Weights of a small GPT-style language model, trained from scratch on English Wikipedia: 10 heads of 64.
MLP neurons of a small language model. Each row is named by its layer, matrix (up: input weights) and neuron, and shows model dimensions 192-447. Each number is 500 + 25 x the weight over its row's rms, rounded and kept within 0 to 999. Numbers have three digits each.
After each neuron's rows, "fires on" lists the tokens most often at its 100 highest values on Wikipedia text that the model never trained on; "fires in" lists the words (lower case) most often at its 100 highest values on Wikipedia text that the model never trained on.

L8.up1270:499503462505529459509498473540509478495462469508547505481485533513490487538496507525473521530518492499473507548483478444495497520456476519482462529538536490501473489475482462533494492515526552500527465463539489494535531485502471554527481485523501470484481507470492481499501474556521486520508539445501525498503508452499553510474509467539482469508509485475483546474478510519486534467487467467477491472518482508512470517458462442525522517486574515476514498536475511497500503485529485544542513515504489502549508465517453506497503506535470510493508507551493552504555521517470475494540497494522480538534527492514525529509552478482531489508507498531503473514501444496518500491482508502486522484459524507512487485512502499503500467511527522531492505496538501480496484543505471
fires on: " was", " and was", " being", " is", " to be", " became"
fires in: "was", "is", "being", "be"

L8.up237:503554436494485475515495520532524506530485488522536479503463480541482504501511493499516512486452569486489503515501490472498509563536480444497471536473528477505501537535473500533547500471472457464477505520521509476469505500424505500480536533512500487516456511475513517487517474519517514506501466459482517486478512490488517508517490497504530513524482477480460544510515527510520500481488526495476488505484482493495483499533489512467508464478521480513470565470521450513456565480482539505475480485536548518476455539561476489545477495470495529515501563500553492473502473499530478511528479486496521485496520517484518479484534493461483488474532520468494484515500491459493503522514482531533534529446526474532504483504497481520516520523529480549502519490489508528478560510513469
fires on: " to", " would", " must"
fires in: "to", "would", "must", "will"

L9.up1234:469508475524485479496526474514483507482471509511491514537473491469507486502496484537522517501513513485533493452527503510477458531509496487477471512471502544490502547466513513484524528497513537514456493507497516501448509521467474476463503505478503519489482498456547545517447502497487501517516517527500484476448521536519532518491468545504508498497503489514443481478537473475480497465485539573501452539472481464493501516483478479541506435501557514511525439498496480497520491481484481578488489470529513524470516533508503516524476497484505464462479521516486474546483480472510526500484506487509499514510495491468478472526531542502487514473558506496483510456447505494475500528553459473505502466462496514514488511482479493500524591514538528516547540491465562492463478500470514
fires on: " to", "ed to", " would", " will", "eb", " did not"
fires in: "to", "would", "will", "web", "not"

L8.up258:537521502484483530509503548526509504466489501460516506485470543516483487470513484503448508490486449448519513522461480479560493539535520500461466516498509505506494541557533533514501499482462434499554444489458524447505469475534503551496518509498527508456488568481500472526466538525479454502490497518463504512542565495512501531515521491491507507565499475468490501508492509523507562541484503509531481487510539516508513481504478505536518428482513484517530453497479488487491529509498533530493501528491505490532468505532483505472502531500522495532511490488489513520496464534513470493475489538492514504465487497486513502495471496491515528565534494461512523513499484487520448446551500500490540481460443511524482508501520477491489532502534530544492553495517473496493473507495518
fires on: " an", " of an", " as an", ", an", " is an"
fires in: "an"

L2.up348:491487480487466497515521479567519507513493467539515461562507480520506556451531500451485519525531467484513501526479521482476485540448497510485516480491510502460534525484501481503547499532472499493472457494543526479520496541500473518460485486499490470487536507481474487535522521473514480475477513520528474504515499460462487471482494492462476492486495484493546526498472469490509514492491469485518473482488494517511502500477497480526490475474521522526505536499469518498556539486544518542460501477521527505546453464544510482467459506519480465514511561492469501527546493514519521502495526546468508518409482489501510448502504526518483526489515504519514495495529493501511483490519515443497467536479512435506476549484506538499503496496539468548544485489475529445487456473495507
fires on: " would", "ill", "on", " him to", " Can"
fires in: "would", "to", "can", "will"

L8.up828:496467440465508487502470497536460521525499499522516495474468493496493451518518508529511476493536484498501491471540502491505458495485505489501498510505507540545514450501518466503478551497465509488503486480563517477499462515462501482510501508521535517508517487522539478495522460492519493509508530510483473508551535494465494502488434487482556517470504479471513488493507505516503525494499537449476518494518518482489437517500505489514512522533485527438515455526524497503543546492523483561487492521454527483501508482485530491506527503474549512501478543500525488507502512470497494506507517503519468508536514518484507493497499499511547486494504526497496492485525473525483495509517527489525494481492473461443493481494496502492473529521494507549528511443517495518456543513505504
fires on: " and", ", which", " It", " it", " peak", " high"
fires in: "and", "it", "which", "peaked", "high"

L4.up410:482465532476536477567496501494497510511480474483518485499521499514510460509469503502508509507525500474505516495482493504482508486484483493521450510489524514513493491520479524481485524513509514534479524508515537532491479474470480528485478520506473495530520476478482482501507491501490513479431519486511487504532474486534451496529501519506517461453539521470492481466479508497468551505491473512470456523490469516497504515503524471426471514526535512504451508463537483499489514453488493515495466488510504519475505500477440508522516462474559549491463521488487548491490500485483448477506523517453448514525477522491561506488526451515539470510468481476504495486490557493539514483465465526495532518514498516535518512516474461484535455518496499460544486490530500515478493451476495
fires on: " the", " its", " a", " as a", " as an", "'s"
fires in: "the", "a", "its", "s", "as", "an"

L2.up667:482458512477494507545524478486463524481481493478555546506474472528528493531498497496512535504512463486505540503517489489449515473434473517427519457519505506448497485462509537504458482525504502481484488492505497483525511448491480522502581493474552456486526495485486547478463483501505508524473482480484522551471519531486515508486557488486509503486495474495518514499469516487489547512490500508472508503455523524486487492488520468484474481514497467528539464490473518447514512495515487553509497466505497449477472483479499486518494502532516507497517486487485515515498512551521501506499499522529452540537450539499475491505501515541480500477530517519468512495508544502492532509527513487485461460482521490487524463545479506453508475477492501483481461483510500473472485488492490
fires on: " as a", " as the", " as an", "ed as", "ed as a", " served as"
fires in: "a", "the", "as", "an"

L8.up1071:536450482473476526480466460502484481497480479493534536454515500504476508515505533502527518525507516469525537486488465541514493438495496531462516453541497483508444474511503521523461530448499493538522473485535511502503523529494502507527499506524490508520456457494495505538499440514531535498531511511552529508513551508493540517468462527549464492474484501484558465451499497532495450525513529475498509487522543477509502493537491491513487508534502482491483482535494522501488501531490509547512483524503495450471519507523500526508527465519484489546492476456489502501514462530483495507484513501514501544528496510492538510521515507461534459507459483454478501465484489537432518503442474514478498482505493504499490469485475533524480454496510498519526477465537459523492479519500520
fires on: " had", " have", " has", " newly", " un"
fires in: "had", "have", "has", "having", "newly"

L8.up236:498468465473499488467523481547481501491469483493572492512501504518471504510459481487503514521479461444483538526484526494457521475490535545466533519500535511485477468481513453547492477549495479518493470481503468511472477472476531540453513492476516515528542500503540461510479492536537478512499498486484474515514490504543492495494508503455512510504501498491465513449468488500496497488510470524479517504469508486474464486497531514460500479510507508489516512461517488507480555486518516421445532518499514517521484473506537500508511528506518533504492446491516503476560505514495472503499472525497470514514565488502480507525494435519539494446513514522486495502515533492510493487520448467479495517517522520529481488492498509540480504454522489489514511501511510466482499525503463
fires on: ", a", " A", " was a", " is a", " a", " on a"
fires in: "a", "aidan"

L9.up1041:462512507449508489502518535470455510436551489486481493532482542548486501538493547516507492467519526557503501522485458483483497498533484499538489489495508505513481516508485485530489481528479477500515481525480484501502513475512505516504468537479474480495479507469472493522458530513479456489508490466475511508511490519493522511490515506496481534474551492512516490520508463510484513483540481479522476528489506517506494511521480492497449486496491522492486510494508476501541506520490492551495514507473513528436523551522542539506521466537542479503490511451482486485441546521495493470508487501519484480503444515488469498462505530502485469523484507492537501520504518495539490503537539514501460473529472539476510462502529516551503521491478463516456481505476535511473486526508533
fires on: " an", " as an", ", an", " of an", " An"
fires in: "an", "world"

L8.up152:496507428502535489502478533511545491568521505545563471463437511532500537443543506519526544494499489507514457491497515517522471485507487526536511504538498526482512457517515493558488517502500481500479480524482496520488528506524519483537486536506501522532511509520464490498535522485498493477521490498541526532482488539511514538512447490514513521480506499458489479511478484506457476501468531539504475532502521520488510505493505503480476515464513554527511517541512486463478511515482512478522496534526538500505490502492479504491495488484471503483494472516486472498520519482482507517511481510486516484543509508515523525451502475519508503463471528571468471501508479523480511502463460492517498530477470446513485503466455443495521541491522468488519521517488447491477481534494486
fires on: " at", " for", " on", " is", " by", " from"
fires in: "at", "for", "on", "from", "is", "by"

L4.up927:506509521507493515498530478512495538490470512519475480514459506546504468502483492550493496479503538493542481533515509526489467510536484517573504509473501520494546541496540501478474522413526495498501510495522541504534432484513460482451560517493493490443528479530540522539472490546555488486495482513544480506507500506495493484535506506524511493498509560484496466500489482486478523484444497499473510486489498511527496539564536464510508524538520490524501508501545489493492494499541494446533499501488491503482508515521502523500507525510534498538471536504518496468503468467508510502499508473517529514509489521538528511466505441484476525462510505529493516489443487502473502494462511513474499529494508490478491530551490523511463497460486504519473534471496502538468517488455529
fires on: " first", " last", " next", " in the first", "th"
fires in: "first", "last", "next", "final"

L3.up303:546522506496536476503445509513442476481488500491552467488476491562491482457521486500506463524491502501502544520526536517480515490520491539530504480485486507500525459475503528514538475492519528507491505534563503490494470450468502486503514490480477524505452489510513505477468497523488475563491478522483518521526439502543535523498554472503508510495460452443467503511460492520501494456502512505513488520469509480525474525525512499533539498526532565471521485545535493486482495514467481505496511486532509505480482532504495486469525533492477499507472474487444482490547487517499518508489514479535505488532510525451484494529482462513493565520507491490503494541464506482469474479498469482520490494503488513529492487491485504487503504522507529502513519496452502513464530466515509
fires on: " a", " in a", " to a", "a", " into a", " on a"
fires in: "a", "only"

L9.up509:492542491489485523534491493496524535534547487453514489497489534502511516500491527525504481499517544505545491521479493443476506524487479483500504517473493495486465534475523512502515541494523509492495532491521482482486484502474482505505514555504475505513482505506491518531504502536494475498496531487492507493500512492474532475477537564503458511495520512486495513501496488515530511497509500520522504514513454508481486517527523505486520467487514490519466518486469495541515479483523509483431479480487551507472481499533506519551471532470501508491475541523529466472474467471459493503535495489479489485493499526497503490489536516494469502495503529528489492503510498503496513494528463543510535510423554450492456483472500524520527491519512472515515497503528511526501505538462450
fires on: " to", " would", " did not", " in order to", "ed to", " used to"
fires in: "to", "not", "would", "could"

L9.up4:474481467498480485526545519535497498537499455466484501514473489487479535509491520482480509521477440528535470483480524487502494481506529540566531524545488513513456474490478503516502489520493541528478484503532553529502489466485493466462487502524497496513469492540499514509503511465491502515475504494479477502462479508488534506500504469519500488440481552494502505489495472513501539523492481518512471562461520513539479509522522501455501478496552525517470453535581527473491472493479444486534456463552532497465522515491483417470497525517499493509489529495507507526530510522531500530500521484466501478498495523471440518474479480501518497487524514508525494518487475498497465475497480499493439423486476430466545475484510550495496521461510477457493534491536474466474544484520487
fires on: " as", " as a", "'s", ": A", "| S", " as the"
fires in: "a", "as", "s", "aleksander", "the"

L2.up458:422492471499499461495480484466524473477502475540530479522522541564547496557535486530499497516418510494492512539501515494500467535510505471481496509512470522472468510494522495485444434541475489516441556506527487537512527496482445503513462491488517524507505507510522480495499508510521514493528478532503495495529501531495505507559522489475484538526531498523500489474534518511500515485508448522492485487548496492508487460476475506502462529470518543481476498503466498466489464470556531504487488520478501517540498520489482453522499491499514463498434493472489512525513475519487479505493506517490499498495531524508528481515485494520487515498506540505488500498511453583521480470459516531503491510480492499531477466538517476505480484510511512533467555484518502509432479500507496
fires on: " he", ", he", "He"
fires in: "he", "height"

L5.up969:486466455513480510484460515534514530510506473520538492496485467504515504482522528493499507515522486490490531482508529495462493514492485483531478489516479542504511498445522527520457543491519467553500498448527544548468538513512505491492549538494440506517495468505518522501518499462480466518505475521571498466519488481498517555518516494506529539505503506481489511479530505512476524465471495476505507483485518492492459476471498516522569504516492539522506534508573499499469458509540495523470490458495493504503494509484517485503469444523523483543501520490452521479511526529470543521497510515488510514522448500521510482476496504510473500503491503491511538527487458499443493485478517517480481497492456530464487499490451524516536537581495496472510547502468495481476495518517542
fires on: " a", " is a", " as a", " for a", " in a"
fires in: "a"

L5.up589:500471491477540487491517498496514475483498486495510524532492521495489489536503518484492489506527500486504517509493495519522516523490488478488499432497490520558490461507482524529429526526570553467537455507513475480510483467515483485521481468518487499543525460491493497518508529502546542490498466471504520533492447507506510519517478497488485440520488500501530515469516507491467460500532470496476515521536516503491472505536488488491541494481496467458539470473481484546523486518514515527508521526507499475522516491487509525509454512494514525474542480488524493473492521504517527511478503539512501492461494495520436482493447462507539498541529480477480550529503522551483513514483470487544473533460517480491487507514499540480458495464491490507474479520511504543530509521527496
fires on: " was", " were", "es were", ", which was", " would be"
fires in: "was", "were", "been", "be"

L5.up345:499491483519499523523489523507493480507500500520524462501526494504498511524492532495455465488465514541537504511485469478485550516476511519476489502494494514525468477524498445494472503542489487528491524518496528491491525500507491511477561486552500514488503488491474485522500519503496513516510488493484497535472522473488488484474456486464524485508527484447555496483516526484502501505504527494511553474502511439509477548462537529471487483467504524469524488508483514502509487476482499558507512568545508476521495531486498439492556497524476486487476512511534458477513465485501464483465472467458520522524564542542511508492515519484491484488466502467527519495484498521535505463508494485464525458464481506533544497497508474504541467542498530516503511474504486486468518452495520
fires on: " his", " His", " her", " of his"
fires in: "his", "her"

L4.up966:473510477508488468481485455502525483505525485532493510511512507519476472472468508478470496491513504504472525457436497464506528543459487515479500496505490483510511515485540513514478525503491522515518496508503472448506506513473489495500509559521462482519524533522497510511526503514518491490494467502502486500493501504520534527491537501507505529504428493467491524502510489551509481533492501508503472541492465478442524482482428540504504501489498494530484468514550571487467459499472511507496480473505529459518469494536522474497490515538458467535461529507500465507504486473498541489540538483494510502546526505478520482508515451505491504499508492512521425519504503497464520536538505496533507529503497478542495486533496505517524534491512568465485496512494497482464500476488501
fires on: " to", " moved to", "ated to", "ing to", "ed to", " will"
fires in: "to"

L4.up1109:483496535489512532480525510519517473432491515533491495489528510466500491485494469531465498504483525522506490505480517511502497441498506506479516485502475544521520492522501517489487516519452502488435497543493530505514511513562527477494516534493485517535562554467506500484484511510507534519502513457494455531502497494464506502532509492493502508479547530491489527503487461494508460479509523517488504471556519488524456509459554522499478501485544510465471490510468489482462504465529521547427522542494550472481509526463467502480530495512475457510498509478508495543457475520508493477524501500490461493496536508489491497534486468478487496511529499496516514492483497492518453501476504521457515529492461479542484499505495472500526494529488498542502510531486504553504514474476469
fires on: " her", " its", " their", "'s", " My"
fires in: "her", "their", "its", "s"

L9.up445:459512557470463546493438550470498463514497503523488448523498524489501487528484478477546520530530495525501509480508530426476519478491501501445511493513518506509513476504533480520467508510499516475503497507530464489526466521516494470505547493497501534537539510511475464521519521490447488534458498490471492545512487503554487498511490459503483447462455499548499516479516484546469490491516512485466501500494486438536509501486521525485517515502510436509535473492509499498516484465478532532530522438471455475529515482516501450504464497529562527492461457532488488514487526523478462474489489515473458498501516492503507474489541498495495519468472460517484483506505502501491521451507474499490496497486490506471523466494482462456522471539507522464476503533479546508503525492493510
fires on: " his", " her", " of his", " time"
fires in: "his", "her", "time"

L9.up556:453504507524511523493455485526494494475481518511457523504495457504467495531542518480458502492524489504533518484458438525447527477545512545504477501484480454513534495465447478481514461468493507459499513449473500500498521457497513523476543535491482549539530519512476461496528522513486490475524493511516504501576521529464513527489534469527479517482486481468502531504536455537487480488505495509485498465514496515511482526540508470516508497526482486462496526568507511503532477494506504498552507510522465530534493499467502504518458492515547512493452521498516532508535507498467504518538522476484509512542489542494504537473477491505493490502472480458467478514454493497447529486478509511462491494500509533519505438502522505498468454519495495529495462530479474492482515469512522
fires on: " was the", " as the", "The", " the", ", the", " The"
fires in: "the", "their"

L5.up44:439562465525520501544517444487527534498503511537522513466487533492520525494483534505486544503507509485503504544511496518554494529531446497453509508491501486483486509492496538535529514472507474513523483481494543510517473469507499550458552492447526434526515498497472482549568513493503509526508510502507532547541509486496507516478464460556513530460469452506500543492495533521523442522499514487523461495467458488512509499546532484475478507511505509482498533534482488486513475493502482492487475492488505513498496447455507514511549515516497489471501471453490503492470522483542516509490500546508459486521474445463488454458504516460517501495496517536495496511502497538520470459543507483489449511526497485500487530477478484436494488521494501504498516512500501515512486528527499
fires on: " the", " was the", " the b", " became the"
fires in: "the"

L3.up279:509485481513459516508521496491473471468450526494489512443486501525564519489516517486493510502474495457514491440464557504510529508528446483514518479490463516512511471452504480469504518544521520487534488518520514469555486468476531487540470535504492477532498476504483520510480538454457466484504495515466481483525501517505521457478468530457520487506539461501486482501455508451464529534485459469504498511434479513444471502502531541505488525512489464469560486524524541483496490538459503492523509447494482542454496496514508479524492488479523444475493484481539497548427540514527467500472505519461518513496468506484470513517489530452527479513513526528532514506468491444476455500506493501510520456451509466514487464513514468505509491498525461489499473457518515496465540497524469
fires on: " as", " ad", "ast"
fires in: "as", "adventure", "cast"

L5.up477:479471467477523465509512548513494510473485553514522503448467492531491464504478514501536481522480498553525510517490495529523489497537512551494467501529542543547460499500503514490468525510475472505493567468515494489485501496540508534533525504518510500502488470489539509533523530522499512482520523483497519521525499515531497485500466471452510534491533508447516521503494515497470532524533446512478471489500498515496486527466523509526503489509485550466526516493490529516436482497497488516483459497494480462512493512510493555537473533524503493511485507472500491467501507511503505487510551506513537561504511521495545505475499476523499515508474521478523431511481475532473476516524497485502522473487521496478500481472450491502488512490541549501521483540498450528491496498502522
fires on: " had", " has", " have", " to have"
fires in: "had", "has", "have"

L4.up167:535513508485449481470469543495484491512494450511478486490493508489495495535524491524487502514435494494516500461516483513467519482517541516521525499485500506511509490525500501487419498476444481512507479495449551516499500533488485493509498488543539510527478529531464523533504483476477476537534469518499532499518523500500541506532519508521495468554491531474460479493492527513467517485489505443469467468535530493483515482484508474500504547491504473520488513523508522527520527555492505527511480478500453479457480547519487488515557489496473515531487466458509489520472452530492478555506490501503535515488468501477491515494547524496507525503477492541531498489511484493483502500498474482513534521544466500469486465508509490463505492512511520500492471474519503477497492512522555
fires on: " he", ", he", " He", "en", " she"
fires in: "he", "she", "in", "height"

L8.up372:504456537487465487505477517518440509512487524506521451501548522499479470494470518517533507487489473487517499497505552500488523505497488514457523464464487506484507462500520515450518488505523536518473503498518518524467494472547514506492522471482479495475494504516506435530497529487470500515542483456493487509487459471543507504482509513523526459465496490490492498501515483504533477511529457490483532538487507517486477471528495513542474527493468484494520470543557490488496419456492501519502506529522468494467528499468508485492489493531484476517475526501487548520510485536509508499477503507467480530504523502468456478467544506487565522530527495485475501556491484460479497490522545497458495546509509482530517482497537477510500521556474474460515533534517511453479483576506498
fires on: " a", " was a", " is a", " Tr", "A", ", A"
fires in: "a"

L5.up1111:512518480462484512511519515508503416482505515498460508519508477511499491505503508531487507539478538479503524511505426501488573516510515509483504492502486481485484499555491499503496487437503427475517526523520500545547493538477490449491465503502482547501495500525485479494534504477508544497472469481539499528491511499459515472471503498532478497545536554505530522536481506515480494553487487505504522502501538488503501541510478519491519507523490462457496517569507473484480495509540519517482485459499471517465499484477486521505513489490479469481514460462489479484521501480498522501513475503452512508480469495488491499504493510491545506476485470488493504543461492497458482455495489529494541538496546525489472515501504532490460467481492498505520554516488484510458457514487538
fires on: ", the", " the", " rest", " both the", "k"
fires in: "the", "rest"

L5.up858:508527497499517483483495471458471498517520496458509493456487487505508502533518516487507545503516501490512501494551523508521509506524541480486474485473480497468471494500457511522513503485483522456478553487533473522511521511521521474500498530487512473501498521491467488529461458473485459506445500466531484487486512523486482444535451508580510485530509470513490501477545527470534507521510530487521498480525489498541480506484507514493488511490498484511533480511476540488508498546517490513495514473514492532576492466513473510483491527506509511537482521488548481475562521490504497526464489503555493550524543505485515552532473497479518504501523512489507487506490499521499499495505567536469478540478502524524473557474526502500487486466537500454481498458537484479556531494504539
fires on: " the", " between the", " over the", " the ", " to the"
fires in: "the"

L4.up1266:515555513482509490498512477466530485507517515508482528495465513519491503506503489518518461544498489476506515504479520511495507518488520541501534448519509491491495473508550519499469468489493431508519526508537519468498468494509547485554496455459497469504530478525483537518562517492521502511483501551512575487479458538502482486500509484483476527509522459540500468489507527524490536504527505462511499483529526512491499469464523450507487503473501503475533506485506487462471493475520505508531534499499493488465448496497475489508533514509548503527485471514568496478485444524464480487478524494485508493486520516498484490468482508540493505471479548508526511498487501528495506521501505457468492504477524468524491526491501537534521477457478485472476500536488581502488504470554547
fires on: " he", " they", ", he", "r", "re", "e"
fires in: "he", "they"

L8.up1099:490541424490486532512493479490554521514516465492526438474431460495487479493509461489546531493532484530491479515501512509527472483519481546465523502511522573482459467479499532521477530512467463544479487519522546461522541518497518496515468492488506496491465510521462505441511497484531461462518478497489540495467482546523477440524454506524507536495455541525475511494532479461467447539482574482507452484526475500519490494520504485470465501520491500502492458487522528517530500519499456452471546478473538457525472538502538498509512525495520537505519484512517508562526532474498496525543497504466516494491526490466532483485495528502505480465505526520503482522497490512452495488484521509543453477465517489488517493477509530489485497517470501480537512546489507523513476499463504
fires on: " for", " from", " with", " of", " number of"
fires in: "for", "from", "of", "with"

L9.up1149:526518473490500444468475485501494458512543492498508487468494540516482535485456476536516482532495496494546468511506496461469494520516506553510474512504518534505525479491507509472526486514500501429485459516474443490492499514493563518556505534517527491487488545489493478549479509527519491523518451462501543499485506455514485447538492443526501514484504458500488495492511474527494492459448453486555478511496526516487528494508540519536471524501499513483494469517508475555502513535516469490500496517463521506474483485485499535495456464510498508495490465503483523518477469500532517478499487539533496485520457489505504479493530492537547479511508508522493487544503497508526499506525480494523484502450509438509493536444491494541500474470486535495516519505472474534462532505473490
fires on: " an", " is an", "ed an", " as an", " of an"
fires in: "an"

L2.up505:476508501480523484498473493501536514490537481507543438478493422491516501518474436482474505507464465495538494492467529474497472502508467507511482525516519540483527482507475497509520483525466536467514526502501503520516458504487548509505473505520503521543539491514540499508512493515485439541477522508515501522487502516466466468527500526502497505482529567504565502494472494515490480466467468498486488493477526518544476560513487524447448499534503486548496509519524504510521513530513501509519501479525507509493480482507421487482536466495488494490502540507506524486473484532480504532451500520536475494474528489482500517503510495506537469532525504451543488499449500489484487523566514474514481485470462537530534448487493464500482504500528520523472467475513529530492501511480504
fires on: " to the", "m", "op", "ing to the"
fires in: "the"

L8.up269:533498477496479468488434500521527541506470539477497517461479505489478503504512483503495541503497490506549513504534537521507528503513520556507508480504496499527515475454467498529500500488453517483513477500502556535485509466529512529469548537486496526483511482495533530467505492521535475507475505507511490501514483452516509508528521518559515455498487510506488500449534436475524499487504481511519479500459523523517475535542526491529489526477480529445475476489512498490496485481517526478510515499496499446529488467490511488498490497485489463521470489488499531466524506476473489541481524466474456449526460557469501512540510505520500501566506491465495468541480475466509504529518510536548490441492474497487454506461537528524470507538502487446475455520490489499500430487482512
fires on: " a", ", a", " was a", " is a", " A", " to be a"
fires in: "a"

L5.up743:462513506475527503498495449503484467528504505522480540504490553493497449530542441525464510490509528505501436500485472527517468523511514478522478479483508456487524507524502480518504522488514478512508478523511536493512515516495457513501531494549503512503541497492503497487458491549513549490525517474489475523540498514550522488506464516454488484502490493461507524479472462505472505532507494513492488448474483484527482508512503473484481512545510536501532525513477494501513492468505458512526477482460536505468536518509488539517463486494516455545499529514519509440514497505475501501533507518494503532514540499524507472509543468517575511483546514504499474478495491530474513482457466555539497475432478516511500516522484475473494504458507489543483500487466514536473483523502516
fires on: " not", " that", " to", "ot", " directly", "ally"
fires in: "that", "not", "to", "directly", "noted"

L8.up121:499500442558489462502535508484471515495495469511506514544504550525498476455505555495496488523476505500509513548540520496495499466476506465497506543478489507502495464535518542507510535516497510522536508490504523542492508464522498528487525454486507509452486524505506456505505505494532507515503503477507464517514501500462510500510482456535474524461499545524534540520518477476480473502460501479485510488477503509508468508530498483473480545509499522478524501523467466489520500492548498459500495522545514510513539485532475482485540514514542464525500463488486509486511551539495536509512465565480479501503485564499506500516515490455473489484500489525465499506475511497521488508511442498504488559530424466535482500482493494508492467495508494543530502419526526547504473508501493
fires on: " the", " one of the", " of the", " as the", " was the", ", the"
fires in: "the"

L9.up1134:491516492480538494518505530503503482524533503496522515469489533507503524496490502492515515518493491513495453532510523488491487500495496524510475470513519530542542417482495467455488526501528513486506484520476476457503482485518478560482499493528475500490461476514527479482485496522561464517531500490468488526539491446498552503497426517493510507506483521476507494477523518520490493515500531501511537544535527507504483516478503545533496494524465507504486511539443531544503487491511517493485516477512474489526531515482539540508494496526534492472493502480453503467520526510500497496538470481511497483522525493529537519499517469534471484483503492495478482496508515510528476527509548493508494460511501489554495505457447501512469508501475483521446483500460472535517460498537508
fires on: " not", " | L ", " Quarter", " are not"
fires in: "not", "l", "noted", "was", "quarterfinals"

L9.up510:494502471551489482475510506503547531470516517528523473473489487528490483521491533472475526483492506520511485483507533534496488488508530494480510520484551538498493494495491517509531459483507447497501501529470516511463527473550556490510494520530498507489462554524463471522455510473520489495480496524474512521456505501510543493502460476518502548471476520500428481542510493512489475514560515527551484495480484487550472500483508463499557507473538518496511505563493477494478456481514539523501473511468466518503503506523463485546474478482531482504499514410505537497505515501474491511508491505557466513503524499487531501489507492474542553489508539543493549495483496491507472456529476525535575490489499485464512570490530516493504520494512519525478509525477523537483530542501491
fires on: " an", " with the", " with an", ", with the", " of the", " of an"
fires in: "the", "an"

L8.up1128:445506513498428511483509515491487516483504445523506516494500543521481454481501487491511489480517539483494455508484485471505494507503495507534486577549502503488482488496457501514516536483502504492477500489473511497528505483539535518543515515474582550488551522493488503486481515507496483520484484485518503521492504513512524519501470497464485509508506488510488477537471512538488504481464514451510534543460488521507486513467503482479514475507494514515517462483493490483509484501492455490510486501519454488493475498493532463474503493494471457495558483481484461524494489476496476509567478491503452478472482541506535469480538509521541516482534513505479517500512527474519455500506500484509511463503449474468472539480512545554515517469512530541519497478540513505461493459508508
fires on: " an", " in an", " under", " as an", " of an"
fires in: "an", "under"